python train.py --intermediate_size=768 --norm_eps=1e-05 --tie_word_embeddings=false --lr_head=0.0132 --decay_fraction=0.833 --batch_tokens=65536
MLP neurons of a small language model. Each row is named by its layer, matrix (up: input weights) and neuron, and shows model dimensions 0-127. Each number is 128 + 32 x the weight over its row's rms, rounded and kept within 0 to 255.
Before each neuron's rows, "fires after" lists the tokens most often just before its 100 highest values on Wikipedia text that the model never trained on. A number after a token or word is its count.

fires after: " in" 31, " of" 17, "," 7, " New" 4
L8.up285 [ 94 114 107  87 132 112 111 137 161 128 109 118 179 168 125 168 140 124 150 213 105 185 155 142 103  99 145 108 120 145  91 167 156 117  75  65  82 118 177  90  90 206  93 191 135 143 155 124 124 147  99 139 133 110 180 132 162 126 101  99 185 159 111 104 130 162  96  95 120 173 193 126 125 141  78 101 105 184 172 169 159 113 130 126 125 111  92 148 119 127 203 111 100  93 125  86 191 148 110 153 116 127 105  74 130 125 147 173  84 155 168 120 141 121 142 136 143 130  67  87 154 133 129  95  98  75 132 179]

fires after: "." 23, "\n" 15, " Pts" 5, ":" 5, "\n\n" 5
L12.up406 [109  80 184  97 109 156 121 183 121 120 166  79 139 186 114 128 153 146 113  70 174 142 193 132 127 161 134 109 132 204 145 139 176 142 147 167  91  95  94 100  77  65 103 138 138 177 143 105 203 143 153 153 142 138 119 147 103  84 142 111 128 141 173 138 163 103 133 115 100  88 137 166 115  76  81 103 135 139 101 132 149 102 167 190  61 125 110  90 101  93 104  94 104 175 120 175 141  70 103 140 112 126 103 180 195 172 165 156 154 170  90 161 178  72 181  84 127 108 183 142 164 112  91  86 122  92  99 162]

fires after: " |" 56, "|" 23
L4.up550 [138 148 158  96 155 106 103 130 176 142 122 133 143 128 152 145 132 142 159 123 106  94 114  82  66 175 163 123 197 106 100 116 166 128 117 129  97 107  84 138 130 105 195 176  78 147 141 162 139 120 120 153 176 147 142 154 120  95 133 130 102  97 140  71  81  54 124 124 184  43 103 101 189 105 159 116 141 158  67  99  96 169 152 144 162 156 177 150 158 132 133 145 120 184  90 103 135 128 130 112 145 107  74 146 139 114 144  74  83 145 100 114 140 102 144 133 185 147 107 100 138 124  88 148 154 167 118 134]

fires after: " can" 12, " was" 10, "'" 9, " to" 8, " not" 8, " able" 5
L12.up209 [191  99 122 131 149 102 133 128 146 140 154  66 132  85 152  90 136 152 160 117 175  77 123 170 117 123  92 156  83  94 136  72  84 107 112  91 174  95 148  53 118 163 143 107 125 109 122 132 103  86  90  90 109 143 186 133 120 109 122 123 152 118  44 127  81  74 112 118 147  83 132 180 139 162 179 122 143  76 130 133 159 114 191 105 145 191 152 140 172 108 142 191 165 163 124 106 151  90 116  85 133  62 122 146 122 105 125  77 162 146  93 137  83 136 103 132 104 112 140 158 140 113 157 150 149 164  80 143]

fires after: " a" 28, " one" 24, " no" 8, " the" 5
L8.up52 [118 177 169 134 136  94 131 131 153 114  93 196 166 153 116 118  99 115 114 148  58 106 122 151 128 190 186 154  98 129 175  93  89 140 128 108 136 146 122 127 102 115 157 102 114 142  76 116 138 119 152  87  93 153 119 171 101 183 173 122 150  96 110 164 145  90  97 110 107 135 103 129 139 102 136  80 103 123 127  46 145 111 101 134 168 127 153 123 143 161 128 117 198  88 162  95 123  71 146 113  92 169 154 118  78 130 132 128 131 118 160 188  90  75 106  47 111 112 153 127 149 154 124  98 145 159 158 103]

fires after: " the" 56, " The" 10
L8.up425 [112 123 130 135 180 137  69  97 111 121 145 122  98  97 191 124 104  92 130 165 122 148  99 104 122 119 139 154 108 122 183 139 111 105 199 162 175 166 130 142 136  49 153  94 145 117  95 135 134 126 162 125 133 174 121 118  86 139 108 175  95  68 119 138  95 108 138 132 126  91 126 148 135 102 222 137 104 114  71  97 162 151 137 113 190 122 178 150 150 117 131  94 181 102 131 128 120 151 162  99 120 172 136 142 132 165 149 122 152  86 152 136 107 114 116  90  60 129 144  90  87 156 116 138 185 183 123  83]

fires after: " is" 27, " was" 12, " are" 8, " not" 7, " were" 6
L11.up396 [171  82 110 114  83  99 100 178 115 152 136  88  97  67 142 131 136 127 174 130 107  64 121 139 122  58 152 111  76 120 142  80 180 160  67 176 172  71 140 143  95 136  99 145 136 165  59 125 115 122  89 123  89 142 122 127 163 165 173 113  88 103  79 136 108 150  49 154 114  92 130 151  95 126  89  46 112 118 173 118  62  89 154 143 172 145 103 171 137 172 128 137 135 132 165 103  76 141 154 134 105  83  97 100 112  96 156 164  97 139 109  97 158 137 130 154 101 151 169 113 145 110 180 126  94 191 119 170]

fires after: " a" 48, " an" 10, "-" 9, " one" 4
L8.up311 [ 87 106 185 130  99 109 124 128 142 123 122 135 139 108 196 163  84 171 109 109 124  97 110 157 152 116 149  94  45  96 120 117 140 132  97 180  98 164 155  96  77 102 120 147 113 156  95 155 134 132  35 102 117  63  69  96 163 122 131  75 144 105 148 129 181 143 100 137 173 194  73 130 215 138 135 130  79 139  40 102 104 157 124 154 118  89 162 131 132 130 130 185 155 114 166 148 143 123 139 153  74 100 121 132 146 147 131 132  97 165 102 143 156  77 115  60 124 132 123 147 146 130 160 124 154  86 183 119]

fires after: "-" 44, " uns" 7, " un" 4
L8.up321 [ 79  80 152 131  74 138 132 125 145 173 152 176  63 143 174 138 154 118 135  46 137 123 100 121  77 154 125 102  88  89 113 111 147 102 119 166 114 121 158  56 160 112 117  94 136 112 114 127 136 178 113 140 159 136 144 164 142  99 127  89 183 140  64 116 155 182 142 138 129 118 100 149 131 162 159 135 130 132 130 159 137  94 176 109 167 176 150  88 142 140 157 150 182 116 103  89 141 155  82 151  95 128 131 101  45 113 120  97  84  99 115 165  79 140 107 148 127 159 128 160 128 186 166 117 155 139 170 178]

fires after: "\n\n" 43, "  " 22, "\n" 20, "." 5
L6.up195 [123 110 187  94 162 103 140 121 169 129 146  88 146 169 102 154 163  71  92 137 157 144 106 143 162 162 102 159 111 153  76  84 151 175 142 146 179  87 123 126 135  89 117 121 167 148 165 210 120  71 142  72 148  91 154 102  84 137 133 141  95 132 125  69 175 158  68 127  96 122 138 130 107 109 116 167 159 149 146 122 110  77 110 159 100 140 150 188 119 117  52 101 140 147  66 141 150  93 123 161 156 190  75  79 161 139  77 133 138 114  84 149 128 126 173 184 209  80 174 120  86  94  75 141 117  97 112 150]

fires after: " in" 29, " In" 9, " of" 8, " at" 5, " 18" 4
L8.up690 [136 147 161  83 134  83 109 106 184 133 152  69 169 135 129 173 118 156 118 114 145 140 136 130 122 124  88 118 159 156  87 138 147 133  64  87  95 136  91  85 118 141 146 130 101 163 109 138 108 109  97  95 130 100 116 172 165 178 106  94 153 149 115 144  56 113  83 182 127 124 159 160 105 200 134 118 180 167 201 169  96 128 138 111  98 125 151 101 148 142 129 159 137 132 141 158 146 126  92 158 125 139  75  67 136 179 169 153 110 138 160 113 146  65 149  64 135 101  56 115 119 134 101 114 124  80 132 175]

fires after: " is" 19, " was" 16, "'" 9, " Ha" 9, " it" 7, " not" 5
L12.up410 [139 145 133 151  77 113 197 132 136 164 101 156  94 129 147 113 153 134  91 148 124 137 206  92 117 151  98 115  86 166 106 112 164 138 154 115 177  97 146 135 146 187 171 152 134  64 145 136  96 139  67 144 105 104 128 147 154 127  94  95 102 115 129 146 139 138  91 112  81 126  97 214 138 183  71 107 100  99 104 157 101 125 135 112  99 120 116 125 168 112 136 153 126 190  88 109 121 126 104 112  98  98  77 124 142  65 102  89 111 118 166 147 110  80 127 143  98 104 210 129 207 113 155 125 139  85 127 131]

fires after: " the" 75, " The" 11
L10.up386 [ 75 110 102 178 105 203  97 140 127 119 128  74  95  81 158  74 144 105 168 181 124 118 101 124  78 151 130 169 109 105 158  92  93 128  84 209 125 104 154 157 188 138 128 154 171 103  81 104 117 187 174 117 152 128 131  98 131 142 103 125  95  80 144 116 166 107 150 159 139 151 155 101 160 110 179 136  58 130 106 114 117 119 146 151 104 150 148 160 129 140  88 116 183 126  81 150  81 150 129 137 152 176 145 124 180 172  73 141 140 133  79 133 132 103 137 115  81 126 164 142  76 128 159 122 155 124 155 129]

fires after: " the" 45, "|" 12, " The" 10, " cr" 5, "The" 4
L11.up409 [ 93 121 110 147 146 157 130 130 108 122 125  91  97  88 129 142 138 107 127  97 160 139 156 141 104 203  98 149 157  99 186 114 166 125 137 173 149 170 121  78 120 150  92 157  68 135  69 125  54 121 121 178 113 154 147  92 136 121 159  97 102  81 135 151  65 127 232 123  93 120 136 106 181 118 164 108 173 112 169 168 154 150 175  61 156 123 123 150 201  82 103 153 113  99 137 146 126 126  93 108 126 111  95 168 131 160 191  62 114 102 193 112  79 164 156  67  90 114 143 107  90 148  62 138 103 122 172 146]

fires after: " in" 22, " In" 14, " 18" 13, " New" 7, "In" 6, " of" 5
L10.up539 [156 133 111 158 115 104 107 140 133 105  91 159 124 122 122 170  73 188  80  45 115 191 174 123 115 104 113 150 177 145  96 141 174 115  92 152 113 156 157 160 106 103 147 171 135 119 113 114 119 145 103 112 146 169 129 101 116 108 113 136 153  83 189 135  66  74  48 105 148 160 162 159 173 186  66  37 130 103 146 125  63 100 122 132 131 160 105 135  79 101 113 102 142 187 124 121 162 143  62 125 120 109 110 108 126 167  90 187  89 111 162 134  96 140 145 117 118 104 146 149 125 132 152 108 105 189 143 136]

fires after: " |" 20, "=" 8, " GF" 7, " Pld" 7, " W" 7, " L" 7
L10.up367 [111  96 133 117 157  82 125  96 182 114 107 141 101 143 131 153 143 107 199 137 168 146 158 149  85 172 140 115 160  99 110 172  71 151 159  75  91 141 120 169 122 126 141 117 129 156 137  93 136 130 155  91 106 104 166  82  85 111 131 129 162  73 152  83 141 139 153 119 118 112  94 168 119  87  94  71 133  50 183 120 143 121 107 167 113 122 136 113 118 132  86 130 195  74  84 166 146 120 161 141 182 127 110  90 139  76  89 133  84 141 142 163 107 126  69 142 123  59 118  85 158 123 109 128  94 151 158 128]

fires after: "-" 66
L15.up6 [116 126 199 154  95 112 130 117 164 116  96 141 100 117 122 104 154 162 135 106 201  75 128 131  95 130  70 125 109 123 151 145 129 134  76 133 122  59 157 110 122 103 133 129 114 158 139  88 132 118 105 185 151 184 196 103 141 167 128 149 177 104 117 119 153 124 132  94 101  96 165 128  69 120 103 155 115 141  62 127 150  67  85 128  95 155  59 120 123 175 123 118 105  91 127 212 200 129 109  87 135  84 171 177 164  78 174 124 144 154 112 121  61 135  70 100 136  75 116  64 127 116  60 195  96 151 134 119]

fires after: " |" 38, " a" 7, " was" 6, "|" 5, " promoted" 4, " head" 4
L10.up729 [137  90 157  95 119 195 105 139  92 128 161  99  98 117 100 140 111  81 170 114 144 137 125  45  63 180  85 128 127 114 130  93 173 137 144 140 119  96  88 222  91 112 187 143  91 143 160 147 127 154 136 167 205 130 162 122 117 124 112 149 173 115 145 171 143 121 120 119 143  83 108  42 141 120 137 102 108  77  74 113 149 103 172 133 147 118 177 183  77 158 112 126 177 145 130 127 158 103 153 133 120 115  97 137 137 111 174 113  55 127  64 138 159  78 146  88 185 198 169 107 134  58 169 133 125  98 113 122]

fires after: "\n\n" 28, " |" 19, "\n" 17, "=" 16, "-" 5, "|" 4
L6.up610 [129 125 138 160 106 148 149 146 131 211 108 121  80 175 129  98 134  77 136 129 169 125 129 182 107 119  95 121 181 161 138 114 113 188 161  99 105 151 126 118 110 110 158 133 109 116 167  91 177 125 119  99 118 134 163  93  58 191 195 161 132 125 193  88 182  97 132 109 146 110 181 158 122  50 167 172 161  93 103  88 104  69 159 141  92 138 138 102  74 115 112 109 150 152 127 200 134 174 137 148 124 155 192 110 103  90 127 116  85 157 114 119 111 112 128 105 109 165 137 182 163  52 169 108 129 149  84 145]

fires after: "-" 84, "\n" 10, "=" 5
L16.up77 [165  72 100 161 119 101 129  88 146 100  82 187  96 156 140  92 125 167 103 134 124 110 139 144 153  99 137 136 104 119 116 120 135 159 140 120 146 111 108 152 122  80 114 133  88 140 114 117 113  83 132 104 160  92 138 136 168 177  86 142 102 155 124 162 121 168 150 169  98 119 180  95 164 109 193 115 110 122 101 168 169 124 139 170  87 162 104 206 164 167 126 119 178 119  61 175 152 150 163 104 126  74 146  65 165  94 108 135 141 127 159 147 118 158 103 138 155 154 132  91 185  76  91 113 106 167 168  80]

fires after: "." 32, "=" 31, "  " 11, " =" 5
L3.up619 [135 185 133 117 113 117 203 139 132 177  83 146 115 174 108 143 134 109 110  81 133 118 145 180 123  98 113  99 169 137  90 110  67 121 140 145 130  86  98  88 126 151 154 161 137 122 107 112 104  97 131  93 139 118 134  96  86 130  89  97 118 141 159 163 103 115 104 164 127 103 148 130 148  84 114 119 127 152  82 160 123  92 185 154  93 101 137 182 120 140 109 105  78 127  41 190 141 134 154 110 172 113 112 121 107 135 190 164 118 155 117 138 142  79 124 106 108 129 153 142 135 108  68 163  84 183 115 151]

fires after: "=" 72, "-" 5, " =" 4
L6.up300 [193  87 156 149 141 113  83 115 129 104  92  84  94  97 164 174 123 137 122 138 163 173 111 110 170 112 113 137 133  81 125  96 152 120 104  76 167 155 165  79 102 128  87 173  83 133 115 170 150 150 129 100 214 158  79  74 139 125 116 117 108 132 136 113 110 120 150  87 128 153  46 119 116 143 118 120 125 116 124 109  92 143 151 150 147 100 105 133 171  82 127 172  98 136 107  83 176 144 122 185 133  91 123 111 112 118 102 228  98 130 122  81 136 142 152 110  96 123 173 147 132 120 100  93 120 108 165  61]

fires after: "-" 16, " January" 15, "–" 9, " October" 6, " March" 6
L10.up513 [112 147 186  96 124 103 111 121 137  57 172 120 106  80 182 117 164 135 184  95 103 128  57 150 184 137 124 133  79 123 104 114 109 171 151 119 122 133  96 135 149 106  89 163  78 133 108 151  81 116 144 134 195 120 138 107 154 118  80 129 169 140 122 135 144 141 145 158  89 198  62  76 138 156 153 123 152 196 173 127  93 158 147 162 168  70 108 199 118 102  92 158  86 102 168  91 147 133 127 194 168  96 118 138  99 118 184 174 141  56 151  97  98 199  91 140 103 164 167  44 132 123 147  93 157 107 113 190]

fires after: "-" 26, "|" 26, "\n" 16, " |" 6
L15.up631 [169  98 172 104 179 130 129 120 135 122 156  82 183 128 167 138 141 158 123 131  72 139 138 122  95 195  93 131  88 154 143 115 117 117 123 100 162 155 140 150 115 176  72 137 137 173 168 125  88 170 126 114 107 142  98 108 169 109 178 132 140  91 123 167 105 156  89 118 170 140  65  92 167 121 237 126 106 135 110 135 173 105 158 165 153 108 164 166 145 119  84 169 149 135  88 172  75 132 109 184 130 133 114 107 168  51 146 117 124 106 122  97 128 118 120 121 177 156 104  73  83  86 157 147 144 117 124 139]

fires after: "=" 65, " comp" 7
L7.up588 [ 99 127 131 142 151 108  73 156 207 134 122  82  96 110 105 133 194 125 128 109 140 141 141  92 142 148 165  58 114 102  69  99 154 107 122 159 194 131 103 163  80 120  94 145 128  69 121  83 138 156 205 147 159 134 148 136 138 116 127  91 168 159 120 156 145 106 108 123 180 132 106 140  73 125 108 131 112  81 161 112 121 147 179 172 104 120 131 137 145 129 146 195 124 152 144 140 194 119 148 138  63  63 120 129  80  82 120 171 127 169 126  90 114 124 118  85 110 158 116 123 152 109 159 125 105  82 119 112]

fires after: " the" 31, " a" 20, " an" 5
L15.up470 [104 152 132  67  61 191 155  83 170 126 166  94 197 146 161 124 113 104 176 135  97 104 125 125 142 110 112 142 101 151 175 111 116  91  78 145 110 118 133 162 155 109 160 185 154 140  90  83 129 130 128 155  86 100 180 124 147 143 128 127 199  97 100 118 137 157 147 162 160 167 124  86 171  84  77 137  74 104  85  87 144 118 144 136 151 141  74 116 156 102 120  82 181 133  96 128 120 126 151 136 122 151  96 128 151 119  94 104  69 191 107 187 137 143 159 129 169 121  93 146 133  97 114  71 172  99 170 127]

fires after: " of" 34, " at" 14, " by" 9, " Fellow" 4
L12.up386 [146 116 122 145 132 125 163 111  43 168 109 150  94 144  88 122 159 111  94  84 128  97 127 126  51 124  99 158  83 137 122  97 166 136 155 133 133 154  80 142 131  98 118 131 210 140 162 121  87 179 122 129 214 167  88 103 179 122 130 141 147 146 120  73 141 121 139 131  97 169 120  85 187 129 121 113 137 138 140 111  95 143 137 116 192 173 155 149 149 157  45 141 143 101 124 125 153 118 159 130  82 126 123 163 137 148 125 106 198 113 105 166  62 157  96 117 140 140 155  96  84 116 173  75 102 138 128 125]

fires after: " the" 46, " The" 5
L15.up177 [ 85 159 117 143 106  98 109  96 138 108 185 132 134 127  99 142  68 129 132 119 147 126  53 125 115 167 143 126 136 153 156  84 128  84 154 180  82 107 181 166 177  66 160 174 123 110 121  63  56 118 147 145 114 152 106 156  78 164 165 162 118 142 162 109 178 134 165 147 199 134  81 179  91 106 136 126  77 144  91  92 138 114 149 102 161 143 116 180 129 171  94 106 149  88 148 153 141 146 178 154 144 133 121 109 109  91 115 119 148 138 111 194 113 138 145 104 128 142 112  91  96 141 154 138 114  84 177  80]

fires after: " In" 28, "In" 11, " in" 9, " this" 4
L12.up644 [107 131 136 118 133  78 141 159 110 124  54 117 196  98 164 127  94 156 138 113 208 156 219 180 144 157 119  73 172 169 101 153 147 109 113 120 170 119 131  75  97 178 104 128 165 134 157 141 161  80 121 130 154 125 123 113  99 102 138 102 146 127 127 121 114 133  77 129 134  86 154 193  88 193  98 115  92  68 169  81 142 157  98 121 147 124 115 136 114 122 120  92 124 150 119  80 105 130 161 100 142 101 113 105 178  95 196  93 151  59 106  55 107  85 121  82 141 134 149 128 117 150  66  90 134 133 157 204]

fires after: "-" 31, " \"" 15, " (" 13, "'" 9, " un" 4, " man" 4
L8.up573 [166 138 118 177 129 115 172  83 117 117 165 117 169 139 179 141 169 110 118 156 146 139 104  98  90 102 110 121 137 132 154  91 126 141 133  84 163 150 113 152 144 132  69 170 113 116 130 125 131 193 131  85 193 156  88 172 140 219  66 100 171 135 135 116 100 153 142 177 119 109 100 114 112 151 116 115 126 111 172 125 147 131 141  62 157  84 159 184 137 104  97 106 101 131 144 134 173  92 124 134  98 135 116  66 126 152 143  51 128 185 128 121 121 132 159 140  93 137 138 102 131 159 128  95 202 101  85  74]

fires after: "," 31, " March" 8, " September" 8, " October" 8, " February" 7, " November" 7
L14.up515 [ 87 167 171 154 108  47 128 153 109  86 117  94 113 149 104 123 129 138 100 150 109 133 188 152 206 128 116 143  94 171  64 131 139 108  89 154  77 149  55 128 132 129  65 149 112 153 134 112  92  92 130 161 124 128 124 156 144 129 151 116  93 162 114 161 138 138 105 133  82  67 110 110  78 115 115 118 122 143 151  98  71 206 113 144 143 122 160 148 130 130 130 154 125  61 149 124 147 141 144  77 104 141 128 107 126 143 218 149 125 128 181 104 144 168 148 107 154 156 141  71 116  92  75 114 167  70 208 164]

fires after: " the" 30, " The" 11, "The" 10
L12.up649 [118 126  72 140  70 128 134 158 137 111 159 133 121 130 141 141 121 122 125 119 131 109  58 122 100 139 143 125  38 146 211 131 123 133 151 165 120 157 117 163 164 105 155 121 154 155 103  89 123 141 180 114 118 112 101 117 127 130 119 172 181  98 195 136 171 126 121 156 119 108 166 124  95  60 171  79  73 139 103  74 169 137 111 120 173 158 133 111 121 174  83 135 158 129 159 137 121 134 170 131 133 149 178  88 139 119  68 149 152 165 138 154  78 100 144 141  83 114 145 113 194 158 139 113 164 139 132  84]

fires after: "\n" 32, "=" 19, "-" 6
L14.up138 [ 90 155 126 137 149 137  58 131 114 114 156 201  59  99 121 156 177 153 132 149 150 134 157 143 161 158  36 105 163  97 148  93 108 119 137 136 177 116 133 152 185 133 139 106  86 147 122 127 123 133  95 154 189 137 146  89 125 134 121 148 117  61 110 138 169 163  74 174 104 108 138 153  98 150  84 118 116 129 117 129 108 122 154  92 103 130 116 103 109  97  80 132 113 139 106 132 150  83 131 140 146 148 116 163 153 152 159 134 103 122 146 195 141 123 162 135 116  72 212 117 143  87  70 123 102 180  27 130]

fires after: " a" 52, " an" 17, " the" 6
L10.up601 [ 73  95 126  72  72 212 111 161  96  89 115 135 105  58 144 147 137 157 114 112 133 105  58 135 103 148 149 147 103 150 139  91 133 101  98 129 132  67 156 168 191 102 159 165 176 136 128 125 140  94 112 158  93  84 115 109 113 129 131 129 180  71 145  96 200 139 158 135 199 105 129 142 144 111 164 145 129 158  85  60 110 160 158 148 138 143  97 137 141 107 102 153 142 134 101 138 158 142 153 162 120 167  97 142  95 155 127  92 105 123  66 196 118 153 115 117  98 147 154  87 133 124 120 108 100 117 129 110]

fires after: " |" 17, "\n" 13, "-" 11, "=" 10, "  " 6, "|" 6
L14.up383 [125  90  89 134 113  88 153 104 128 172 142 129 143  82 124 155 168 135  98 127 150 156  92 142 154 133 154 104 109 154 107 145 129 152 132 108 112 117 108 111 125 173 134  47 166 144 172 157  91  65  92  91 108 111 183  60 132 128 103 134 168 125 188 120 140 161 108 136 112  54 119  59 128  94 151 111 126 118 100 210 114 130  89 101  71 117 161 140 135 138 126 144 168  56 111 177 132 118 154 103 139  78 144 128 170  96 120 147  91 160 122 109 129 136 149 109 151 110 111 120 192  96  64 152 140 108  97 150]

fires after: "-" 21, " (" 17, "S" 7, "L" 6, " e" 5, "{" 4
L7.up455 [123 118 220 186 149 112 128  78 152  92  81 122 132 127  86 183  78 104  80 124 140 147 153 119 141 169 101 127 147 152 154  70 173 181  77 173 159 128 104 112 114 111 128 113 176  90 104 123 139 133 103 116 139 140  96 116 113 156 117  95 210 116 128 141 138 167 118 141 115  79 132 136  98 136 142  62 147 167 135 162 132  99 149  76  93 191 118 144 174 119 115 156 156 108 141 143 172  76 118 132 127 129  74 175 159 153 102 171 152 142 128 151  88 122 113 193  46 106 113 133 135 124  47 152 135  99  81 107]

fires after: "\n" 25, "." 15, "|" 8, "5" 4, "-" 4
L16.up328 [145 121 162  72 124 159 175 180 186 118 120  80  44 118 134 132  97  90 194  77 144 115 148 127 114 136  98 110  80 136 134 120 151 145 129 137 137  97 127 162 115 181 116  84 112 124 129  84 135 114  97 112 131 153  97  95 122 167 152 121 121 165 133 129 115 156 125  80  58  69 114 134 156 161 204  71 112 152 130 155 203 105 120 141 169 177 142 124 152 177 172  97 146  99  61 183 151 153 129  54 208 115 141 146 130 187 201 124 132 199  91 125  56 139 109 105 176  94 164 100 128 145 113 113  98 140 126  99]

fires after: "-" 67, "|" 6
L10.up501 [ 85 117  72 182 120 149 137 116 104 107 122 211 111 145 127 184 119 126 141  94 161  74 100  77 154 126 146 125  94  55 132 143 125 171 144 122 102 161 131 126 105 108 113 165 117 111 106 112 110 139 103  95 150 113 107 120 118  78  85 124  96  55 115  98 176 198 113  94 134 131 169 145 185 142 172 165 151  52 164 121 191 148 203 184 105 176 130 135 123  73  85  90 114  41 143 130 155 111  85 126  98 163 137 161 100 118 211  96 125  85 137 108  89 149  84 130 103 134 146 141 140 185 107 140 165 175 144 145]

fires after: "," 62, " March" 4
L12.up341 [155 179 220 168  86 110 144 128 159 131 120  96 172 144 154 136 108 125  98 155 139 126 144 150 139 102 151 165 107 106 142  88  93 174  80 142 144  67  42 131  51  96 124 139 137 178 102 118  63 113  93 135  83  99 126  58 103 155 102 141 132 153  80 182 131 165 109 151 100 136 178 143 134 119  98 106 117 124 158 161 115 145 125 181 131 150 158 107 111 166  66 141 135  90 181 143 114 147 137 120 163  90  88 142 116 124 190 112 119 129 169 157 158  62 159 111 171 140 114 162 148  62 145 154 165 152  64 160]

fires after: "\n" 63, "\n\n" 4
L6.up677 [164 128 138 115 109 108 177 138 127 159  75 144 144 157  89 172 180  88 146 112 122  77 126 149  83 106 159 128 122 142 101  93  98 133 167  88  54 127 112  64 169  76 122 162 116  77 181 153 130 128 130  96 150 142 106  73 137 162 117 111  66 158  97 112 183  74 131 105 143  65 207  76 148 113 105 148 148 119 109 122  85 101 123 142 160  30 158 130 107 123 141 165 142 150  49 193 136 141 141 136 149  52 157  91 119 118 123 179 168 131 145  87  91  93 116  98 107 151 139 125 125 153  94 127  87 159  44 180]

fires after: " (" 33, "-" 23, " \"" 19, "/" 4
L8.up269 [129 158 101 131  36 118 185 101 148 157 126 133 107 136 150 162 122 112 126 138 136 121 134 141 141 146  87 134 144  99 195  98 112 135 121 109  75 115 169 116 142 104 139 183  90  52 103 184 110 186  96  53 152 156  92 123 149 153 110 138 198 115 127 120 165 189 161  99 126 156 124 155 122 129 188  91  77 135 132 129 164 125 153 104 164 110 144 185 163 135  83 103 103 133 112 176 134  79  82 126 133 164 123 128 110 134 104 108 140 161  83 147 154 107 138 127  98 169 133 113  96 139 112  89 176 138  82 162]

fires after: "|" 32, "=" 18, " |" 6, " (" 5, "-" 5
L10.up164 [125 110 171 114 105  85 142 133 197  97 154  93 171 106  96  99 141 139 101  77 173  87 120 115 123 115 130 141  92 140 113 133 218 133  89 135 137 179 125 129 178 117 159 164 148 114 168 166 151 102 118  98 111 132 142  72  98 134 143 164 166 134 164  90 113 161 161  82 144 152  61 126 135  88  48 112 109 119 134  93 158 151  95 134 138 135 123 146 116 162  91 162  85  92 137 168 170  94 146 102 110 148 158  95 158 110 109 193  60 154 112 124  96 161  93 113 128 120 134 144 188 117  57 116 118 140  91 112]

fires after: "–" 31, "19" 16, " 18" 6, " under" 5, " to" 4, " at" 4
L11.up126 [ 65 133 162 128 138 116 113 158 142  59 107 112 158  93 209 109 103  99 158  89 149 142 121 167 101 202  69 177 147  90  89  90 128 134 149 161 127 101 126 133 180 130 151 143 134 167 155 127 161  92  93 100 190 118 164 111 158 153 151 120  78 168 145 137  68 109 144 125 122 160 145 157 132 137  95 111 127 122 147 112 162 133 143 138  69 139 118 177 130 121 138 141 167 188 105  80 116  69  91 116 145 166 118 131 110 163 167 158 109 117 126 145 126 105 122  90 141 113 192 113 123 144  62  90 133 104 118 135]

fires after: "." 23, " of" 18, " under" 5, " by" 5, "(" 4
L12.up458 [105 156 159  52 159 137 137 108 105 108 141 151 119 198 135 151 136 106  98 102 130  94 115  59 101 107 145  85 133 121 135 140 128 234 120 145 122 177 125 146 136 126 110 104 131 172 107 105  33 127 117 140 141 124  76 111 138 119 118  95 154 204 123 133 101  96 136 143 113 155 119 100 164 175 116  83 145  87 106 103 132 134 143 113 103 140  84 157 127 134  69 140  75 148 113 155 110  75 142 117 153 190 164 123 128 152 160  52 177 121 110 102 133 161 144 146  91 164 147 104 105 127 101  81 161  94 110  77]

fires after: " one" 18, " of" 12, "\n" 12, "|" 5, "ing" 4, " is" 4
L15.up275 [134  81 152  83  99 147 151 145 115 105 197 115 164 162 128 118  92 133  85 141 139 124 147  64 120 154 103 147 137 170 155 131 132 115 123 163 133 131  95  57 174 197 160 131 147 172 129 108 181 112  90 138 149 170 106 121  95 107 182 141 155 142 110 137 134 100 149 157 142   9 180 115 139 123 141 105 164 189 127 113 161  91 103 110 153 131 103 119 156 118 130 119 144 120  77 101 118  92 130 134 106 153 172  97 143 125 116 133  68 132  88  82  66 168 104 163 123 158 129 125 174 136 124  49  90 120 112 144]

fires after: "=" 48, "%" 12, " of" 6, " had" 4
L7.up696 [140 122 160  95 124  85 140 135 137 166 142 149 170 110 228 103 115 156 147 106 147 133 180  94 107 131 109  90 115 176  81  87 156 204 168  91 163 122  97 132 145 123 124 117 143 143 138 142 164 121 169  88 143 138 172 102 152 125 100 158 148 115 124 134 157 122 129 133 155 119  62 115 119 134  82 101 124  74 170 214  95 136 146 123 177 122 160 129 110  81 149 173  83  66 123 156 184 146 150 152 153 103 170 125 133 121  92 200 131 153 164  66 152 111 134  61 128 186  81 129 210  92  63 101 181  84 100  83]

fires after: "\n" 43, "  " 21, "-" 17
L3.up716 [183 115 139 168 176 150 142 113 145  94 118 177 129 123 119 123 131 105 103 144  56 145  87 106 142 207 123 159  73 146 145 192 118  63 150 176 122 121  77 116  55 175  68 164 177 161  94  84 121 132 111 159 125 139 135 132 227 125  95 125  94  99 148 117 143 140 141 107 118 146 134 138 173 134 160 122  99 141 113 128 180  69 112 184 151 111 141 168  89 114  62 119 106 150 107  95 141  78  96 150 176 151 115 152 171 129 117 145 158 167  73 117 130 139 124 118 142 109 176 111 111  76  93 105  93 137  95 109]